Weights of a small transformer language model.
Training: a variant of Adam for these matrices, 6106 steps.
MLP neurons of a small language model. Each row is named by its layer, matrix (gate and up: input weights; down: output weights) and neuron, and shows model dimensions 16-79. Each number is 200 + 30 x the weight over its row's rms, rounded and kept within 0 to 999. A neuron's up and down rows have the sign that makes its largest values positive.
Before each neuron's rows, "fires on" lists the tokens most often at its 100 highest values on Wikipedia text that the model never trained on.

fires on: " sc", " cl", " Cl"
L2.gate524,211,224,180,191,224,179,215,212,167,199,184,164,225,167,164,179,177,201,179,184,248,159,224,168,202,232,232,113,231,209,221,136,227,186,224,218,153,210,243,191,256,199,260,217,163,167,206,196,195,135,209,277,150,125,201,199,216,176,181,199,195,251,218,272
L2.up524,297,229,200,194,161,161,195,158,210,177,179,184,229,172,194,204,244,145,178,197,178,221,195,221,177,192,220,179,149,184,163,162,225,214,184,194,210,186,196,138,208,123,187,217,248,194,225,134,165,250,193,232,161,217,178,231,195,225,90,217,187,207,252,222
L2.down524,246,165,158,161,182,214,173,193,194,182,158,131,217,184,143,173,202,252,165,235,230,191,263,240,190,167,156,156,188,218,182,193,205,217,193,177,216,223,203,182,233,175,226,172,175,193,250,202,169,209,193,240,184,240,172,217,221,207,217,166,185,222,210,164

fires on: " pl", " Pl", "ip", " occ", "um", " foc"
L2.gate1278,199,198,163,193,167,205,205,216,167,231,210,272,134,226,186,197,211,158,229,218,205,245,197,207,224,162,234,224,192,211,159,232,185,191,242,168,205,234,212,276,190,185,163,246,205,205,244,239,238,258,192,211,218,242,169,231,160,210,175,212,235,213,173,143
L2.up1278,149,199,198,215,96,243,256,206,216,225,173,242,189,206,228,235,216,177,184,190,224,202,168,200,246,150,207,261,149,228,223,160,253,192,253,164,166,196,198,177,191,132,209,214,154,183,261,237,239,235,179,217,245,206,162,209,165,199,206,185,150,141,201,195
L2.down1278,198,242,228,215,137,192,187,179,217,210,210,198,192,219,197,180,204,155,230,192,139,212,198,158,236,182,148,169,189,215,181,243,152,161,201,212,175,112,250,180,231,150,237,201,167,258,223,206,240,203,239,202,238,198,192,253,228,154,247,168,183,208,223,224

fires on: " res", "isl", "og", "ar", "mar", "ines"
L2.gate688,176,205,208,229,194,178,205,237,185,267,167,235,179,232,225,152,202,169,195,189,234,195,223,170,183,195,216,198,158,205,193,170,226,252,239,226,224,220,164,185,230,164,174,210,227,257,185,238,201,173,202,183,178,178,186,204,162,140,189,201,172,155,264,219
L2.up688,232,245,197,184,164,203,181,207,189,188,194,194,221,218,196,218,163,240,179,194,171,222,198,217,161,215,170,215,146,232,204,188,184,169,200,251,165,195,138,168,201,193,172,165,241,238,211,244,198,192,224,232,193,200,203,236,121,173,184,209,211,207,180,171
L2.down688,189,238,225,164,230,247,162,172,211,128,222,193,293,218,197,191,203,221,187,239,169,248,283,134,234,228,246,247,201,224,223,148,243,236,175,168,147,202,210,183,213,204,183,87,232,158,164,216,222,225,221,195,190,199,193,177,264,183,171,173,220,206,237,200

fires on: "id", "ides", "ter", "irc", "ze"
L2.gate415,223,217,212,191,236,168,157,187,186,140,244,186,215,140,191,239,201,185,241,194,163,205,188,176,209,208,142,146,208,259,219,202,151,193,191,186,166,268,197,153,205,197,176,161,189,214,203,234,218,216,212,220,245,171,224,231,203,166,191,193,234,207,194,159
L2.up415,189,163,250,231,225,244,239,192,150,162,230,216,210,218,238,172,182,260,178,171,223,212,193,181,224,156,240,207,188,227,187,207,173,133,212,228,187,191,224,220,169,197,240,202,254,147,144,183,176,222,182,185,208,183,149,219,172,198,125,220,235,184,195,160
L2.down415,187,210,165,267,250,235,225,208,174,178,225,207,156,226,242,174,200,198,241,226,177,190,230,208,155,183,189,190,193,191,184,183,205,217,247,198,213,265,169,167,175,141,229,148,215,197,165,285,166,232,166,196,243,189,178,243,195,165,175,187,267,176,182,178

fires on: "a", "an", " as", " called", " lost", "on"
L2.gate552,274,205,187,167,198,242,165,235,193,184,204,203,168,238,200,203,287,213,207,195,199,226,139,193,150,223,185,242,207,218,260,234,183,179,160,187,187,331,157,197,195,137,133,176,146,193,171,228,179,209,232,174,211,236,192,199,206,188,154,202,238,183,243,216
L2.up552,226,217,198,239,166,190,177,200,207,130,202,164,191,178,243,223,240,248,208,136,223,166,192,234,222,158,188,186,195,200,207,241,205,230,170,171,183,213,208,181,180,252,239,227,221,245,253,163,195,194,177,201,201,198,175,157,219,193,176,206,182,194,189,223
L2.down552,186,160,213,189,198,209,177,196,242,226,154,256,183,206,185,201,225,195,211,205,207,175,182,230,210,173,162,185,137,214,146,220,243,156,182,230,150,90,230,165,158,213,269,251,169,233,222,181,201,209,212,181,234,185,229,152,203,253,186,277,193,238,192,173

fires on: " rem", "n", "or", "em", "l", "isl"
L2.gate955,159,197,221,243,184,222,162,232,206,215,210,178,152,175,236,233,176,190,243,177,235,244,218,145,174,171,221,144,214,231,155,179,223,213,212,234,157,263,180,171,186,154,159,282,220,178,220,177,179,192,234,226,217,135,218,168,199,247,169,170,220,238,191,209
L2.up955,129,188,184,187,201,242,268,172,184,207,188,156,204,179,209,178,206,179,203,242,181,173,214,192,161,165,229,152,239,210,177,154,180,225,184,233,172,192,174,203,246,220,249,151,196,243,206,255,194,236,198,241,167,186,207,161,183,244,172,193,240,210,165,190
L2.down955,159,223,184,240,185,214,244,198,163,205,214,181,201,200,206,229,172,186,194,206,190,188,175,235,161,160,231,193,214,217,201,179,147,179,147,265,165,160,188,221,192,175,198,171,184,253,184,150,169,198,201,223,152,239,250,154,212,238,190,189,232,197,246,201

fires on: " on", " less", " home", "sc", " off", " Home"
L2.gate1047,244,181,208,160,248,190,230,245,178,200,192,234,191,231,147,182,233,192,238,239,232,159,151,191,232,211,152,156,261,200,221,237,133,209,230,170,223,256,175,250,184,213,148,177,219,242,197,185,193,209,193,174,212,157,233,253,122,230,217,196,185,220,213,168
L2.up1047,279,177,188,241,220,257,228,255,196,227,215,204,227,230,182,247,190,206,232,231,112,190,211,268,244,204,219,204,243,202,147,171,183,179,180,221,154,206,192,220,190,206,190,186,275,198,229,169,205,207,184,199,212,187,246,227,164,250,180,178,172,216,193,235
L2.down1047,239,152,185,209,170,190,179,224,248,177,143,207,198,164,155,219,167,221,196,208,132,148,219,186,194,207,160,183,220,172,175,177,182,210,200,207,200,87,202,268,197,205,167,206,213,221,188,234,201,170,197,192,246,236,208,165,177,187,232,150,162,197,238,190

fires on: "ol", " n", "olution", "n"
L2.gate1273,214,160,226,164,165,178,238,193,189,207,177,199,182,190,226,186,278,231,198,225,180,191,216,191,242,201,203,154,267,172,179,231,225,183,211,159,212,235,240,205,214,222,121,172,181,205,212,182,228,194,224,187,207,187,145,204,204,182,186,239,209,225,219,192
L2.up1273,240,197,195,229,181,259,250,161,206,163,242,218,174,219,189,200,205,206,185,229,263,175,218,238,187,200,266,160,170,167,192,169,234,175,216,202,176,150,148,159,198,183,168,180,248,245,175,254,211,155,149,236,183,171,210,212,178,174,267,224,195,179,157,180
L2.down1273,236,252,224,198,205,215,184,231,159,250,226,178,196,197,181,219,144,188,275,204,222,174,220,188,254,122,232,101,216,184,144,237,179,223,214,205,236,193,195,192,211,212,207,187,175,199,227,189,229,184,205,219,273,184,191,242,199,176,221,214,143,198,229,191

fires on: "er", "za", "pe", "ills", "em", "ic"
L2.gate199,182,223,170,183,186,216,191,202,207,167,227,228,181,244,236,207,220,279,222,206,179,260,208,202,234,251,203,262,211,156,162,174,239,184,194,188,190,229,216,201,217,191,175,242,207,191,228,203,176,203,201,230,235,223,151,215,199,242,188,218,235,202,168,250
L2.up199,143,174,226,184,239,215,192,190,184,200,183,181,155,209,202,222,224,207,239,217,173,185,163,223,187,220,221,210,246,202,181,164,192,237,203,220,262,196,194,200,235,113,171,176,211,252,221,221,199,214,188,181,213,214,166,197,214,162,201,194,223,185,176,231
L2.down199,206,204,174,183,185,164,267,164,226,149,181,193,215,216,212,239,195,240,265,202,167,246,169,186,241,152,235,195,216,160,175,168,264,230,224,176,247,178,157,252,123,205,183,178,255,210,228,178,166,230,228,195,178,274,240,189,233,198,169,230,222,213,183,199

fires on: " by", " to", "R", " of", " After", " after"
L2.gate1274,151,195,203,147,223,162,192,181,212,222,188,187,149,200,223,211,262,212,195,176,254,139,207,154,227,189,166,247,180,246,213,246,155,202,182,227,197,220,201,179,193,175,175,211,172,212,224,253,210,181,218,215,160,203,189,196,233,210,217,156,213,223,277,168
L2.up1274,185,188,210,199,197,195,198,178,196,225,187,198,238,192,211,205,225,251,187,222,237,172,223,238,214,184,212,221,174,242,161,195,214,186,228,203,215,180,246,202,215,218,192,140,232,175,191,206,245,233,184,228,192,184,183,222,145,196,289,229,248,218,205,155
L2.down1274,232,225,209,210,234,189,181,220,203,178,210,206,160,215,204,192,222,178,245,218,201,247,255,234,241,204,244,213,209,162,229,211,214,191,210,251,155,127,241,173,220,207,170,218,222,207,181,191,241,188,233,234,201,176,253,210,160,206,225,200,196,191,216,193

fires on: "\n ", " to", "ar", "\n   ", "us"
L2.gate140,247,201,242,180,211,232,141,180,211,188,247,181,138,179,262,229,231,196,151,215,185,190,227,133,213,213,238,236,190,193,217,198,161,193,204,169,190,205,169,159,244,211,237,214,173,183,163,231,228,216,197,237,193,206,194,209,165,196,243,224,225,169,227,159
L2.up140,207,162,192,209,177,152,160,178,204,194,179,188,241,243,267,175,218,167,206,242,174,135,217,229,236,193,185,172,206,275,238,191,222,151,201,190,199,233,195,141,170,206,188,200,162,275,168,239,155,222,183,197,218,236,136,203,167,207,168,174,216,155,173,187
L2.down140,246,142,230,180,252,162,171,236,210,204,206,206,216,223,190,202,190,185,201,242,235,164,208,186,200,216,268,242,225,235,238,135,230,229,176,220,179,135,190,197,190,195,186,189,187,175,164,230,202,184,203,213,224,197,211,201,222,255,274,155,200,194,191,193

fires on: " at", " in", "o", "ior", " attended", "oor"
L2.gate400,169,195,174,181,225,200,213,243,159,176,215,195,222,218,193,177,199,224,212,152,157,157,204,243,250,212,156,191,180,180,236,221,176,187,225,172,171,232,215,215,187,211,142,225,215,221,220,182,184,165,191,202,222,230,150,198,141,223,182,219,162,177,206,202
L2.up400,168,188,165,160,138,184,161,189,205,169,175,187,231,142,177,219,169,190,205,197,189,220,195,232,171,202,227,188,183,221,196,212,180,189,201,237,215,225,233,146,157,258,162,170,256,211,190,195,172,249,181,134,191,195,180,203,166,180,175,160,203,208,212,152
L2.down400,229,217,184,166,157,203,245,193,153,176,190,223,198,201,190,169,235,214,171,245,175,201,166,204,181,202,165,203,205,168,188,208,187,165,230,211,186,115,219,149,212,201,236,199,174,176,193,162,182,160,241,176,215,181,206,190,208,190,198,226,266,119,195,128

fires on: " has", " had", " have"
L2.gate625,164,188,219,174,179,196,185,171,193,156,250,214,154,159,123,199,240,199,165,196,191,210,181,213,196,229,237,199,178,208,170,202,200,197,202,166,225,250,200,200,185,194,176,259,232,198,174,170,239,209,189,173,190,204,203,206,196,202,202,168,189,178,195,168
L2.up625,191,165,218,181,208,258,203,119,251,188,197,199,184,200,219,229,244,206,189,179,231,191,232,193,165,222,217,177,166,217,206,196,223,186,174,201,179,213,240,244,188,198,192,263,229,217,223,223,202,211,193,186,176,141,149,239,191,215,173,227,222,181,173,213
L2.down625,173,231,219,201,198,178,288,149,181,143,211,139,195,188,241,258,171,173,250,213,214,182,232,220,209,181,219,151,193,126,153,159,211,193,193,230,215,181,199,171,190,219,224,218,217,200,181,222,152,217,220,248,187,161,163,180,226,202,188,239,227,202,244,227

fires on: " St", "st", "et", " st", " met"
L2.gate77,207,205,180,211,176,190,202,196,235,219,183,216,224,153,137,186,221,185,221,213,225,250,201,175,225,222,207,208,207,178,218,202,206,174,212,177,178,225,190,164,160,164,140,174,176,183,161,217,172,255,237,160,173,208,184,219,221,210,170,224,164,192,281,179
L2.up77,167,201,157,213,187,169,207,191,218,207,185,237,219,158,199,233,205,195,157,208,225,190,176,232,184,241,175,182,171,133,248,158,186,163,170,174,170,161,170,156,200,187,180,174,254,221,171,239,215,192,212,203,231,189,245,228,175,181,184,201,161,186,206,221
L2.down77,222,217,160,197,211,181,226,155,175,178,177,207,227,106,218,244,128,184,215,166,206,241,242,214,191,176,227,222,210,191,222,130,224,165,211,202,225,157,157,153,208,193,216,166,257,204,216,232,188,173,175,225,185,204,191,197,226,230,174,203,232,175,211,183

fires on: " cl", "er", "cl", "Cl", "olit", "he"
L2.gate148,223,119,176,209,161,218,233,222,207,158,177,190,220,211,194,164,201,193,221,277,170,197,246,226,196,264,147,172,219,223,152,222,225,182,218,148,172,193,210,229,196,172,235,195,203,183,183,164,221,219,172,201,199,198,214,160,172,224,205,198,164,202,231,200
L2.up148,254,201,218,140,147,166,129,248,214,237,163,186,192,163,189,211,174,210,184,226,238,187,171,238,242,220,139,248,192,228,218,187,186,207,204,210,168,237,204,172,216,216,221,253,236,199,212,101,225,248,215,225,244,226,183,191,219,171,191,247,164,209,159,185
L2.down148,220,156,220,187,176,210,161,231,245,214,154,194,199,221,132,204,164,266,180,198,218,173,201,269,186,143,178,199,148,249,205,192,159,243,172,177,175,238,212,152,234,169,161,172,145,211,198,198,187,189,199,181,204,263,192,193,226,167,193,194,156,222,221,234

fires on: "d", "pp", "aid", "og", "enn", " friend"
L2.gate900,215,178,192,211,173,245,182,173,217,199,219,233,155,200,195,242,203,146,215,243,191,227,228,189,218,210,195,167,250,176,188,235,230,149,217,237,227,223,231,219,222,136,213,201,187,272,162,230,217,161,185,207,156,192,197,185,173,173,158,256,186,219,160,193
L2.up900,198,203,266,212,216,176,232,175,205,212,236,230,140,185,146,193,205,163,198,210,225,195,200,226,194,209,194,158,208,210,218,245,204,249,187,235,178,184,248,212,213,183,210,179,159,150,206,239,210,229,204,239,174,245,208,163,210,159,207,215,233,227,143,179
L2.down900,167,135,183,170,231,209,244,201,202,201,196,216,163,228,172,227,201,185,236,200,190,235,239,193,222,226,212,168,149,125,199,208,185,261,234,222,188,159,219,145,194,215,135,200,216,161,192,223,170,165,240,215,222,203,203,180,183,189,210,218,204,164,144,157

fires on: " other", " organ", "or", " individual", "ur", "ident"
L2.gate846,224,197,208,221,131,241,237,169,218,177,199,209,151,180,218,211,213,195,189,203,209,258,199,150,182,119,270,202,263,192,140,141,200,201,213,195,183,181,205,194,226,213,188,242,171,239,208,169,190,160,182,222,171,207,217,188,240,243,186,205,207,168,215,220
L2.up846,194,176,218,211,163,213,154,212,188,214,239,193,225,203,226,137,172,186,189,237,197,213,171,170,162,195,175,218,225,240,154,209,246,236,170,256,155,152,156,219,225,189,252,238,212,213,157,139,153,191,206,275,262,141,222,249,257,184,191,205,162,186,180,249
L2.down846,165,236,177,242,180,164,195,182,166,205,166,167,218,180,188,191,195,203,237,224,219,203,155,235,169,221,164,155,222,229,153,213,174,216,195,241,186,161,188,194,139,171,164,199,205,159,200,200,215,188,196,184,201,224,159,201,174,234,187,201,185,170,236,236

fires on: "or", " design", "cent", "port", "our", " Species"
L2.gate1052,213,234,115,166,183,188,195,180,225,209,195,237,197,206,198,224,215,222,188,223,181,190,166,233,174,183,158,163,184,201,227,198,200,259,189,158,161,253,205,198,205,212,202,221,214,226,212,194,201,156,171,191,192,195,236,222,237,189,199,197,240,186,179,199
L2.up1052,279,201,188,170,193,262,206,205,242,284,197,197,226,208,184,222,187,191,198,171,171,169,197,208,201,197,172,214,233,141,231,151,160,169,187,187,151,171,192,181,181,211,138,228,205,168,157,193,185,209,182,218,167,190,207,244,169,156,160,207,177,176,233,178
L2.down1052,210,229,209,205,187,183,205,257,183,257,232,234,245,204,215,206,184,136,237,227,190,230,217,166,140,171,225,213,264,157,267,189,266,182,218,227,198,182,194,209,184,195,228,193,214,207,230,223,219,185,192,193,209,193,213,205,234,252,187,263,218,197,245,171

fires on: "ans", "ens", "aus", "ult", "vers", "es"
L2.gate957,167,208,228,221,213,184,177,163,220,189,224,195,189,185,208,212,211,267,231,217,148,204,228,223,198,158,224,154,169,214,210,206,231,184,195,202,211,195,204,217,242,219,214,236,194,151,192,213,191,122,206,239,218,140,229,240,293,183,193,202,236,202,222,170
L2.up957,288,172,176,169,178,228,184,199,218,233,212,211,184,167,210,223,302,227,256,190,172,207,210,167,150,204,175,189,224,202,191,203,217,173,233,194,213,249,198,172,221,195,179,222,187,179,187,215,249,186,170,153,185,209,226,172,171,170,173,183,161,170,221,209
L2.down957,209,205,209,200,240,212,173,235,224,221,226,217,242,215,167,241,183,233,229,203,181,180,200,181,206,195,163,251,214,212,212,219,214,191,160,187,206,209,233,159,201,225,194,291,208,140,180,227,292,248,199,169,186,210,170,183,270,217,223,204,153,192,233,188

fires on: " as", " by", " brother", " of", "oy"
L2.gate736,180,190,155,245,163,140,252,174,167,208,148,154,188,224,219,199,286,185,175,247,217,161,232,207,198,200,213,209,139,200,208,175,204,202,242,217,190,209,162,172,201,197,163,205,154,236,155,244,180,204,196,153,258,192,209,239,207,151,213,218,214,136,210,253
L2.up736,198,174,200,259,196,180,206,165,166,239,171,174,205,204,226,243,214,235,158,203,197,187,223,231,258,189,198,211,220,195,152,220,174,232,222,212,205,209,222,198,234,164,224,180,147,210,203,198,209,224,198,237,205,246,174,196,217,244,250,185,294,167,117,192
L2.down736,199,195,235,224,182,175,219,154,254,225,196,171,236,200,202,226,212,216,154,228,217,224,213,214,226,171,228,191,179,198,232,191,218,204,181,231,200,58,231,226,174,156,186,228,151,148,151,180,248,187,177,186,201,202,213,224,247,198,207,207,191,191,212,251

fires on: " On", "hen", "ow", "or", "ure"
L2.gate466,218,178,236,171,228,253,179,207,156,226,184,199,217,262,267,193,194,219,193,212,156,220,181,158,213,202,192,166,182,168,183,203,224,237,191,218,209,210,215,239,146,158,233,173,128,178,202,229,163,239,150,182,199,239,240,209,187,181,251,242,217,206,231,220
L2.up466,171,193,260,176,257,169,216,245,151,209,211,225,137,176,198,203,170,210,228,233,164,251,224,190,227,199,203,195,180,184,162,200,227,257,202,214,169,238,265,246,179,207,209,215,219,207,155,205,207,135,237,133,241,182,209,199,247,232,204,231,186,241,215,191
L2.down466,194,153,232,205,189,203,180,192,187,230,148,195,212,246,219,233,188,244,219,186,207,254,232,184,215,201,212,176,189,203,143,202,129,163,230,196,242,168,229,244,179,249,189,170,195,184,143,189,176,174,187,180,215,154,157,194,222,233,236,211,167,236,198,183

fires on: " ass", "eat", " Ass", "a", "s", "ing"
L2.gate834,204,229,218,197,182,213,169,170,126,201,243,198,239,174,270,193,209,190,184,190,231,187,198,274,180,212,176,198,211,193,243,201,183,212,189,192,189,220,156,229,191,226,187,248,240,196,209,212,236,184,207,233,204,182,162,199,263,173,186,193,197,195,248,222
L2.up834,186,169,226,205,215,247,227,221,208,240,173,236,159,182,191,150,125,206,234,213,165,207,237,213,179,232,178,164,192,194,198,219,207,211,199,226,194,179,182,176,210,169,146,228,166,189,242,187,239,195,189,236,183,167,185,181,206,187,249,292,221,225,133,210
L2.down834,217,186,198,219,188,230,146,195,178,245,201,172,200,184,216,166,232,151,212,215,185,222,263,179,174,187,216,174,163,243,228,196,218,202,172,226,186,169,248,187,167,172,217,251,157,254,224,196,237,172,213,272,200,227,137,210,201,223,142,221,169,228,172,193

fires on: " all", "ell", "ll", "all"
L2.gate638,241,233,168,172,171,179,237,135,146,139,137,208,225,220,228,224,238,207,213,208,178,208,186,184,240,161,219,197,168,223,197,203,213,214,236,163,136,249,218,194,176,204,196,168,201,217,187,204,205,224,178,219,235,203,161,193,188,208,203,263,215,236,160,152
L2.up638,166,222,207,179,161,147,206,221,249,223,177,216,171,173,239,229,237,196,200,191,178,203,206,201,169,178,158,209,157,234,195,217,212,157,211,226,208,182,182,156,207,199,162,238,206,251,221,230,193,205,147,217,207,213,150,193,215,179,138,217,231,204,201,168
L2.down638,184,250,235,197,208,135,170,245,203,216,215,213,223,191,221,243,189,202,232,206,204,190,177,213,249,177,198,216,241,196,246,216,248,147,179,147,186,176,217,192,235,174,183,269,200,237,183,174,185,221,229,207,182,218,154,227,163,232,166,213,189,239,219,173

fires on: " st", "ER", "af"
L2.gate721,215,177,218,185,202,182,276,168,201,194,116,181,208,150,255,208,231,192,240,184,224,199,245,233,235,211,211,208,146,202,194,201,164,169,203,213,179,217,195,191,165,186,161,202,213,169,209,202,187,212,217,182,233,207,170,221,219,209,155,178,183,163,254,176
L2.up721,205,162,183,164,218,233,181,193,180,169,196,245,232,159,236,155,169,192,170,184,173,199,199,215,206,160,209,196,157,148,133,231,221,167,189,167,213,179,258,166,172,180,198,216,221,188,220,213,195,197,190,201,198,166,200,202,143,210,165,210,197,182,174,224
L2.down721,198,184,180,179,199,212,282,164,142,207,227,187,177,163,208,252,145,147,175,171,185,234,254,207,184,143,196,221,179,188,226,174,230,244,160,153,181,187,208,177,212,187,235,263,228,212,180,210,197,136,202,226,194,205,222,215,202,255,184,211,189,214,191,175

fires on: "is", "ens", "il", " Mac", "aus", "ris"
L2.gate1218,250,217,139,209,217,250,148,181,181,181,188,204,149,190,247,175,219,211,214,280,174,194,236,178,203,210,220,171,174,207,197,195,221,189,213,153,213,215,188,257,231,249,197,212,240,234,221,174,232,226,235,196,201,190,232,223,259,146,218,183,220,162,192,211
L2.up1218,204,170,193,170,220,194,283,211,217,169,225,205,250,214,259,216,261,137,268,159,178,224,191,185,187,211,231,215,168,134,186,197,180,200,235,154,132,156,197,206,193,207,184,189,166,196,183,182,229,217,233,172,159,219,182,176,193,203,202,234,246,214,185,223
L2.down1218,232,196,186,192,191,179,176,238,193,210,210,227,222,216,221,227,171,193,232,244,185,219,216,207,175,254,218,249,189,206,184,190,239,233,223,211,189,201,208,221,202,197,236,244,196,166,207,203,192,177,195,230,195,183,212,170,183,169,246,228,186,207,264,206

fires on: "or", "se", "on"
L2.gate1073,210,173,225,242,195,214,171,189,155,212,232,228,131,194,184,193,237,187,248,243,235,223,236,202,187,105,242,146,220,214,188,214,226,212,208,209,207,229,174,227,250,160,105,207,154,227,194,193,185,222,238,191,244,211,205,164,192,179,152,183,272,172,217,210
L2.up1073,229,154,175,188,159,264,238,213,206,224,190,167,175,228,200,202,215,220,232,200,185,180,182,200,202,187,153,189,164,223,179,169,189,245,191,180,173,159,205,253,189,143,162,214,240,210,222,138,226,224,192,217,248,195,195,169,198,195,189,230,205,241,226,204
L2.down1073,181,171,147,192,213,195,222,179,203,144,172,205,184,221,184,187,201,249,241,218,205,208,191,195,215,199,220,225,175,243,205,184,139,210,246,263,170,174,199,219,170,151,154,203,195,215,158,142,179,190,217,211,204,190,256,184,205,229,156,239,248,242,174,215

fires on: " up", " down", "own", "ong", " under"
L2.gate345,258,183,101,170,211,170,245,153,177,215,290,243,232,205,218,131,154,246,201,188,206,198,192,223,201,242,196,183,175,226,195,216,193,217,188,167,173,213,177,211,188,190,192,216,122,205,205,228,230,222,224,190,225,232,215,208,203,182,215,263,234,180,226,179
L2.up345,168,249,196,230,155,191,222,230,260,222,187,186,179,227,132,237,260,210,214,213,162,208,239,251,251,206,239,236,225,201,186,175,159,196,229,217,204,168,215,259,173,253,233,195,156,191,143,208,189,164,129,218,262,210,175,202,196,190,223,176,172,172,214,220
L2.down345,186,221,218,197,240,246,194,209,228,160,200,236,202,176,164,192,270,199,219,220,188,181,188,210,202,194,162,221,196,248,195,179,171,224,211,153,173,153,210,194,161,200,235,201,194,241,141,206,235,185,190,196,217,172,195,210,224,212,228,156,103,254,258,240

fires on: ":", " com", "fl", "oll"
L2.gate138,209,222,183,236,179,200,200,204,240,247,264,202,196,243,221,249,216,214,253,177,260,201,235,185,246,203,231,147,207,181,173,227,227,136,207,229,153,194,194,202,238,209,196,174,177,189,221,209,166,177,237,213,212,184,181,215,178,146,196,208,227,166,177,205
L2.up138,253,208,206,216,229,176,193,160,186,196,225,207,238,193,242,274,233,200,158,212,186,193,202,182,209,179,248,181,165,156,210,190,276,221,182,210,176,205,197,217,198,198,247,210,208,138,174,156,206,255,245,212,241,170,202,173,238,215,231,250,177,260,221,153
L2.down138,201,218,190,212,200,210,348,172,162,199,141,153,177,202,198,210,213,158,257,206,173,237,182,213,222,235,212,146,196,213,143,210,177,214,205,190,189,187,176,186,170,214,202,165,204,184,158,233,191,242,173,187,190,214,193,155,229,150,230,199,211,206,187,217

fires on: "s", "hel", "ip", " =", "ing", " still"
L2.gate445,152,164,201,146,159,221,182,189,147,200,192,221,163,226,246,151,201,161,199,232,207,182,188,236,190,230,186,211,174,236,212,184,170,204,164,222,125,244,201,214,249,143,176,162,235,202,193,246,178,232,255,175,194,163,170,150,195,140,238,207,217,202,259,138
L2.up445,181,184,248,218,246,215,207,249,213,214,220,191,167,229,195,214,184,201,168,159,152,160,181,209,159,239,194,193,200,214,166,183,192,154,199,156,247,207,125,201,206,239,155,209,204,160,226,166,226,205,268,215,201,167,199,228,166,172,181,204,173,191,204,162
L2.down445,221,234,200,187,204,166,207,173,240,231,210,203,242,238,219,246,187,162,194,229,202,235,214,195,177,191,210,160,210,211,237,273,261,179,233,233,181,207,167,174,174,168,204,187,206,192,228,166,257,179,161,203,225,233,139,206,192,219,172,188,194,206,259,227

fires on: "ure", "==", " life", "ub", "over", "ow"
L2.gate727,270,243,223,194,225,232,165,215,217,141,186,190,195,225,205,148,252,264,189,198,201,198,144,170,229,201,188,243,160,212,183,226,210,236,173,222,219,242,208,250,135,171,236,163,221,210,220,196,235,211,186,176,258,195,209,246,181,167,207,185,248,205,206,186
L2.up727,194,148,219,205,214,194,176,190,209,193,224,205,217,199,203,174,217,256,205,217,171,231,212,201,170,173,160,241,232,161,182,160,152,215,210,210,177,203,189,242,162,154,196,197,188,223,207,219,194,139,210,145,201,175,167,216,176,212,219,263,206,202,209,238
L2.down727,208,199,209,224,132,224,221,190,236,216,225,201,175,191,165,241,183,162,223,174,239,284,163,184,195,169,200,250,192,244,250,177,190,193,186,193,191,205,219,199,122,148,168,182,219,224,196,207,208,212,179,199,179,195,154,207,176,217,227,178,262,176,228,231

fires on: "te", "ent", "cept", "as", "ation", " addition"
L2.gate462,154,177,198,184,186,229,248,154,209,152,220,212,225,146,212,192,211,271,268,171,221,200,159,146,223,178,159,180,245,196,206,181,181,211,198,179,191,207,204,185,169,186,171,238,211,213,146,172,173,220,182,182,198,221,211,180,143,235,264,251,184,163,231,211
L2.up462,202,181,250,161,199,193,226,249,170,233,180,192,183,188,237,127,223,191,220,170,243,256,190,155,169,188,215,137,194,182,211,190,223,227,194,151,190,203,179,195,226,194,182,228,233,232,168,225,204,226,184,206,233,194,183,227,158,218,155,244,239,168,237,241
L2.down462,181,197,188,173,291,192,186,171,230,189,225,203,163,180,230,163,185,186,213,208,207,207,187,209,253,174,193,98,240,222,203,167,188,225,113,172,214,218,162,206,223,217,189,191,206,183,261,218,188,192,220,157,207,206,173,174,229,176,240,246,164,179,218,208

fires on: " B", " as", " became", " of", " body"
L2.gate1147,217,180,206,235,165,137,220,229,186,204,200,229,189,159,205,232,236,203,182,203,181,184,215,159,193,251,189,223,224,221,210,182,180,225,213,219,164,222,211,200,230,195,169,203,175,248,164,186,190,231,217,184,207,222,219,143,168,213,259,243,212,188,233,174
L2.up1147,243,204,178,173,167,188,218,191,244,160,180,174,185,195,217,215,232,167,204,212,192,188,218,157,193,226,234,230,164,182,170,149,159,169,232,146,145,217,195,179,182,250,258,161,184,131,190,192,189,195,239,165,173,186,162,255,163,224,210,217,225,184,153,211
L2.down1147,198,236,208,242,173,211,200,208,226,205,222,187,222,203,224,211,243,156,219,194,157,217,274,165,206,262,189,209,223,146,188,215,201,193,178,205,174,62,163,189,165,210,230,239,194,187,194,223,163,232,215,145,126,210,204,228,212,202,241,229,172,237,205,205